Weights of a small GPT-style language model, trained from scratch on English Wikipedia: 4111 steps.
MLP neurons of a small language model. Each row is named by its layer, matrix (down: output weights) and neuron, and shows model dimensions 112-207. Each number is 50 + 12 x the weight over its row's rms, rounded and kept within 0 to 99.
After each neuron's rows, "fires before" lists the tokens most often just after its 100 highest values on Wikipedia text that the model never trained on. A number after a token or word is its count.

L5.down1131:52 49 44 29 57 70 46 61 49 53 43 72 29 25 53 60 48 43 60 71 73 60 83 41 52 64 49 48 27 66 45 28 47 56 67 45 48 47 29 43 62 56 62 45 35 55 48 53 38 38 58 57 50 72 60 56 41 42 68 59 67 39 31 63 55 49 36 47 56 62 27 59 71 45 42 17 51 55 54 43 63 64 41 62 47 61 63 45 46 44 48 52 34 57 45 31
fires before: " |" 27, " MF" 12, " DF" 7, " FW" 6, " 1" 4, "ing" 4

L5.down828:42 66 38 34 41 39 26 45 39 54 33 35 24 33 50 59 47 55 44 34 45 57 61 67 45 48 26 27 59 49 46 74 56 43 41 59 59 30 66 59 52 59 41 59 53 48 75 32 43 69 68 55 42 42 67 75 54 52 69 46 25 35 48 44 59 25 65 58 36 44 45 48 61 44 39 48 38 46 88 56 57 73 53 68 52 40 71 16 42 47 39 21 52 56 47 46
fires before: " " 42, " |" 31

L5.down899:74 60 32 52 44 58 65 62 42 66 55 46 43 52 52 54 44 49 56 60 41 61 42 53 63 55 63 57 39 59 34 38 59 63 59 56 55 67 42 46 51 57 32 66 46 54 37 67 57 66 43 50 56 64 36 52 57 55 41 49 36 21 51 60 27 46 46 52 37 23 34 46 34 62 66 24 58 66 63 27 47 50 58 27 47 36 32 44 40 32 53 63 53 43 39 38
fires before: "s" 70, " |" 5

L3.down1828:62 53 50 37 42 60 44 41 36 40 30 40 48 44 42 53 49 56 66 41 47 56 48 42 51 36 55 46 66 53 35 23 48 36 62 80 52 48 59 69 43 64 65 62 36 69 55 52 61 54 43 43 36 54 69 32 55 43 36 46 38 37 24 57 57 65 65 67 45 49 50 35 50 66 46 66 53 56 59 49 42 69 38 34 63 44 41 32 45 31 54 58 45 52 64 50
fires before: "|" 51, "\n" 18, "-" 9, " " 8

L3.down1908:46 65 43 50 37 49 48 41 50 39 46 75 67 31 62 63 45 31 67 18 47 55 48 45 45 65 51 64 63 51 39 49 55 41 62 46 30 54 55 55 66 68 28 47 32 57 43 79 48 59 33 63 42 41 40 34 56 46 50 54 54 56 45 54 62 49 50 49 35 31 61 45 39 61 56 55 27 58 59 53 36 50 51 54 53 41 45 68 39 56 37 47 49 20 69 53
fires before: " |" 60

L3.down537:52 67 38 57 66 58 56 32 37 31 27 46 59 29 52 48 37 43 74 29 50 47 25 42 53 53 61 54 51 48 42 63 50 77 62 66 60 48 61 32 62 61 50 55 44 58 32 51 52 49 50 45 39 74 27 49 53 61 47 60 46 49 66 40 47 44 70 52 16 40 60 43 66 66 43 48 45 47 47 59 66 48 57 30 41 44 46 25 59 36 44 34 60 39 68 56
fires before: "\n" 46, " |" 22, " —" 11

L5.down493:50 40 47 39 41 43 58 30 52 39 61 59 43 45 49 48 38 44 54 57 55 44 53 39 61 59 58 54 41 57 55 59 60 44 46 41 37 67 52 59 58 58 11 42 45 44 47 29 54 44 32 39 46 76 35 50 50 56 64 60 62 52 45 77 59 35 41 62 35 44 45 55 49 57 30 51 51 51 47 51 58 52 51 47 57 63 51 65 47 39 36 62 50 72 62 41
fires before: "\n" 61, "---|---|---|---|" 10

L5.down478:60 42 57 39 67 50 51 33 50 43 28 67 49 53 36 55 39 51 39 35 51 42 53 52 58 52 35 61 55 53 22 45 53 42 65 64 54 49 44 48 34 53 40 44 63 53 51 67 55 23 73 45 57 68 52 61 59 56 46 49 23 36 45 69 41 44 64 35 46 26 35 57 46 48 54 36 62 51 62 52 61 60 34 47 71 52 58 42 44 46 33 59 53 25 55 38
fires before: " |" 33, " 0" 6, " Candidate" 6, " 1" 5, " 2" 5

L3.down2025:59 41 50 21 51 45 44 62 41 45 35 92 40 40 63 61 47 65 70 32 57 45 39 51 45 61 43 40 51 40 29 59 66 53 38 44 52 34 76 54 66 62 44 56 50 43 53 46 61 29 60 35 40 60 40 35 52 43 54 68 41 50 61 44 43 56 55 59 46 37 34 28 58 55 32 45 52 55 65 44 63 48 53 47 35 46 14 67 51 58 34 59 40 40 66 64
fires before: "\n" 42, " |" 13, " " 6, " .0" 6, " —" 5, " 1" 5

L3.down1824:64 56 34 25 42 53 67 34 47 55 51 40 45 16 34 36 55 43 51 36 56 46 41 41 50 62 46 73 58 61 57 53 25 56 52 44 63 42 59 69 52 52 42 69 57 80 55 49 69 45 46 51 47 40 53 52 71 63 59 56 36 60 47 48 75 71 54 59 52 47 51 51 45 49 41 46 67 36 21 55 28 47 65 54 60 53 41 33 43 52 43 20 55 28 34 36
fires before: "\n" 31, " |" 30

L5.down1956:46 36 31 57 39 65 61 38 54 50 29 41 23 36 36 72 57 40 46 55 42 26 56 57 49 33 35 62 53 38 60 36 54 38 33 49 54 26 63 45 65 65 56 58 49 54 53 60 57 67 51 53 56 35 61 33 24 54 45 40 67 49 30 86 48 40 47 29 52 28 47 44 61 57 86 58 27 34 60 70 51 47 54 55 63 23 42 44 33 62 57 43 63 47 54 77
fires before: "s" 44, "eri" 6

L3.down1059:57 70 62 40 66 46 51 49 44 36 39 62 61 32 46 46 46 66 38 40 52 55 35 67 56 55 65 67 43 40 52 61 56 61 70 33 49 60 54 65 48 62 51 69 41 48 28 51 66 47 35 61 54 58 51 56 52 51 42 74 36 42 55 47 35 56 43 54 55 42 65 33 60 49 32 48 46 70 49 48 67 16 57 44 66 36 44 44 43 36 29 35 61 41 68 30
fires before: "\n" 29, " |" 27

L3.down1563:58 82 56 49 52 61 42 61 65 72 48 51 43 51 43 64 55 34 21 27 43 50 48 56 49 72 62 75 53 65 52 59 32 57 42 52 57 33 42 61 52 56 31 51 47 65 33 38 35 52 36 27 75 41 75 65 44 35 61 29 51 45 39 40 51 65 62 56 57 40 46 24 55 48 62 45 53 71 50 29 42 28 67 72 61 55 42 15 50 47 56 38 49 44 39 63
fires before: " |" 33, " —" 8, " 0" 7, "," 6, " .0" 4

L5.down73:64 50 53 45 47 82 46 44 56 43 58 30 49 33 42 33 43 50 52 39 50 54 36 58 36 43 48 43 56 44 31 45 60 33 64 48 76 40 49 53 43 69 56 54 58 79 29 51 64 47 45 61 44 44 60 62 64 45 35 45 51 51 61 59 67 48 46 48 54 35 52 42 66 51 51 56 57 54 58 53 43 47 42 57 71 53 44 25 60 28 50 41 74 61 27 61
fires before: "\n" 42, " " 14

L3.down778:41 64 54 38 56 29 67 60 39 50 48 56 35 49 30 46 65 38 50 43 34 37 57 47 37 54 55 49 19 47 43 32 40 58 47 54 69 43 54 46 50 60 43 65 31 78 69 48 36 44 62 47 46 33 51 35 40 63 50 33 43 33 53 36 64 45 49 49 47 31 57 46 53 45 59 47 58 51 69 69 69 62 64 39 50 67 44 45 49 31 62 18 45 30 46 74
fires before: " |" 49, " 0" 5, " (" 4

L3.down1618:50 46 52 56 44 61 29 67 52 28 25 46 44 16 49 49 43 28 50 45 60 53 64 62 55 64 65 37 55 45 17 64 55 50 76 34 28 55 78 64 42 56 53 64 51 50 42 71 50 47 46 51 38 43 54 66 46 63 44 40 44 52 56 21 23 42 30 59 47 57 42 49 54 57 53 59 44 44 54 38 66 29 54 43 45 38 54 31 41 56 12 30 33 39 54 57
fires before: " |" 56, " of" 7

L3.down1813:52 29 59 53 44 42 46 48 68 39 48 44 44 71 56 59 54 44 64 44 47 54 56 60 49 44 38 61 72 39 50 41 55 53 47 40 22 62 57 61 77 66 57 49 60 53 64 42 57 49 34 57 68 47 22 35 64 41 65 29 50 48 46 48 41 50 50 73 34 48 40 38 65 46 69 59 60 44 72 60 40 57 48 52 43 46 45 33 48 61 48 27 65 47 61 62
fires before: "," 30, "." 21, " |" 11, ";" 7, "\n" 7

L3.down1628:67 49 47 35 31 80 48 69 50 60 50 52 46 37 53 32 32 54 31 69 47 41 71 39 44 48 45 47 31 36 46 59 44 64 70 42 65 77 39 61 58 48 36 43 57 50 44 52 63 57 50 64 57 61 59 57 55 43 52 81 46 38 53 57 45 33 39 63 67 42 46 52 42 43 44 25 41 55 46 52 74 43 49 62 40 56 54 55 59 53 62 63 38 46 52 41
fires before: "s" 56

L3.down1252:51 42 47 48 65 47 39 49 29 36 29 62 22 43 41 37 53 54 68 51 50 61 68 27 46 39 34 55 39 60 32 56 66 61 45 57 44 64 61 49 44 28 44 42 56 68 69 50 45 37 43 29 44 71 44 48 58 36 44 64 42 38 57 32 50 61 58 64 45 45 50 43 50 43 45 56 58 63 52 63 45 44 51 43 41 59 38 50 46 44 33 60 35 68 42 60
fires before: " |" 36, "\n" 33, " —" 12, " " 7

L3.down1740:44 31 51 44 81 46 55 57 68 42 50 51 37 55 65 41 64 63 51 49 57 37 42 55 52 32 60 72 48 39 31 51 38 50 62 35 50 39 33 65 59 49 63 42 50 70 29 66 60 52 48 42 57 30 62 33 46 66 44 50 51 37 51 73 66 70 64 61 53 61 35 61 53 54 64 44 53 50 50 52 25 57 53 38 60 47 62 62 49 46 37 61 58 58 38 73
fires before: "s" 54

L3.down70:55 56 69 46 48 48 53 50 72 57 63 45 41 66 58 34 45 43 53 50 44 56 53 59 43 58 29 19 49 32 61 51 43 65 39 54 53 27 70 53 68 51 61 47 47 48 52 59 73 51 66 51 57 64 31 50 45 35 57 58 50 38 41 47 67 35 53 41 58 56 47 49 75 42 57 56 40 46 65 72 41 43 53 47 60 54 52 61 48 51 39 48 43 56 48 70
fires before: ")" 31, " |" 28, "," 11

L5.down79:70 41 54 78 62 57 59 63 78 27 67 44 51 54 55 43 38 59 67 44 46 46 51 45 66 52 47 22 49 61 53 55 56 40 43 49 54 52 50 43 58 33 62 67 48 50 57 60 56 43 48 50 34 55 50 53 51 44 58 45 56 56 53 59 58 47 25 36 50 43 56 44 63 63 60 50 53 43 83 47 37 66 45 47 65 60 45 44 81 30 55 57 47 55 55 37
fires before: "-" 29, "\n" 24, "|" 19, " |" 4

L3.down1771:32 38 40 51 79 49 53 49 59 58 37 71 26 50 49 62 39 75 80 46 42 63 35 47 77 74 68 54 39 43 62 58 55 61 50 32 45 47 38 67 65 31 66 43 50 38 66 46 57 51 52 16 64 37 85 41 61 47 34 43 35 31 46 34 31 55 42 54 47 55 45 61 62 56 49 30 71 50 39 78 57 51 30 52 28 42 29 48 70 78 62 57 55 52 44 62
fires before: "\n" 50, " |" 5

L5.down444:55 72 49 51 46 51 45 50 50 46 40 39 46 82 43 36 36 28 41 31 47 63 63 61 72 29 42 58 46 47 62 45 44 59 51 59 72 45 68 54 46 57 44 57 46 40 46 33 56 36 69 42 68 41 55 68 41 62 61 41 39 13 52 42 35 52 58 69 58 37 40 54 51 58 70 59 46 45 44 55 47 50 42 55 46 39 45 45 41 57 68 37 39 69 27 72
fires before: " |" 81, " /" 4

L5.down1036:42 50 48 39 52 61 26 51 42 51 41 40 36 44 45 50 53 20 72 54 58 39 42 74 47 67 43 30 50 55 49 49 48 84 48 42 42 60 58 35 24 66 72 44 59 37 53 59 33 43 49 50 40 70 69 68 49 32 48 39 39 44 54 58 36 25 46 64 37 28 48 70 53 49 53 52 65 47 53 72 71 71 36 50 39 22 61 49 60 37 49 56 68 44 63 43
fires before: " 0" 26, " 1" 25, " |" 9, " 2" 8, " 4" 5

L3.down260:52 32 54 58 46 46 63 43 70 37 59 38 43 57 47 62 33 52 78 25 62 63 36 29 57 50 23 51 54 47 49 40 55 40 66 53 33 39 46 41 40 50 59 51 51 32 45 37 79 41 44 45 49 35 41 16 53 35 42 38 60 60 42 43 39 47 52 67 38 44 53 47 73 38 41 53 48 28 48 60 42 40 56 64 36 28 46 41 68 60 58 40 51 33 54 54
fires before: "," 25, "." 20, "\n" 7, " City" 5

L3.down1805:51 48 55 63 47 42 34 40 57 52 60 74 51 71 81 49 41 28 46 59 28 69 48 47 49 38 61 18 52 46 48 49 47 53 49 54 50 60 50 43 55 46 51 69 54 38 50 64 50 25 51 46 55 57 34 34 67 61 57 73 51 68 37 70 48 32 40 45 43 50 37 65 54 54 34 45 68 42 65 54 42 41 41 52 59 42 43 45 41 64 50 72 39 52 51 66
fires before: " |" 47, ";" 5

L5.down580:50 55 59 47 39 67 39 47 48 56 49 63 38 59 48 54 67 45 41 26 59 74 43 42 52 73 53 31 37 42 45 41 66 59 50 39 51 68 34 62 57 67 14 52 33 25 38 43 58 49 48 37 53 66 29 43 45 39 49 48 68 45 55 45 56 33 53 60 53 43 59 18 54 73 38 41 51 62 55 46 75 39 43 41 40 56 38 58 38 32 41 46 53 50 58 71
fires before: "\n" 99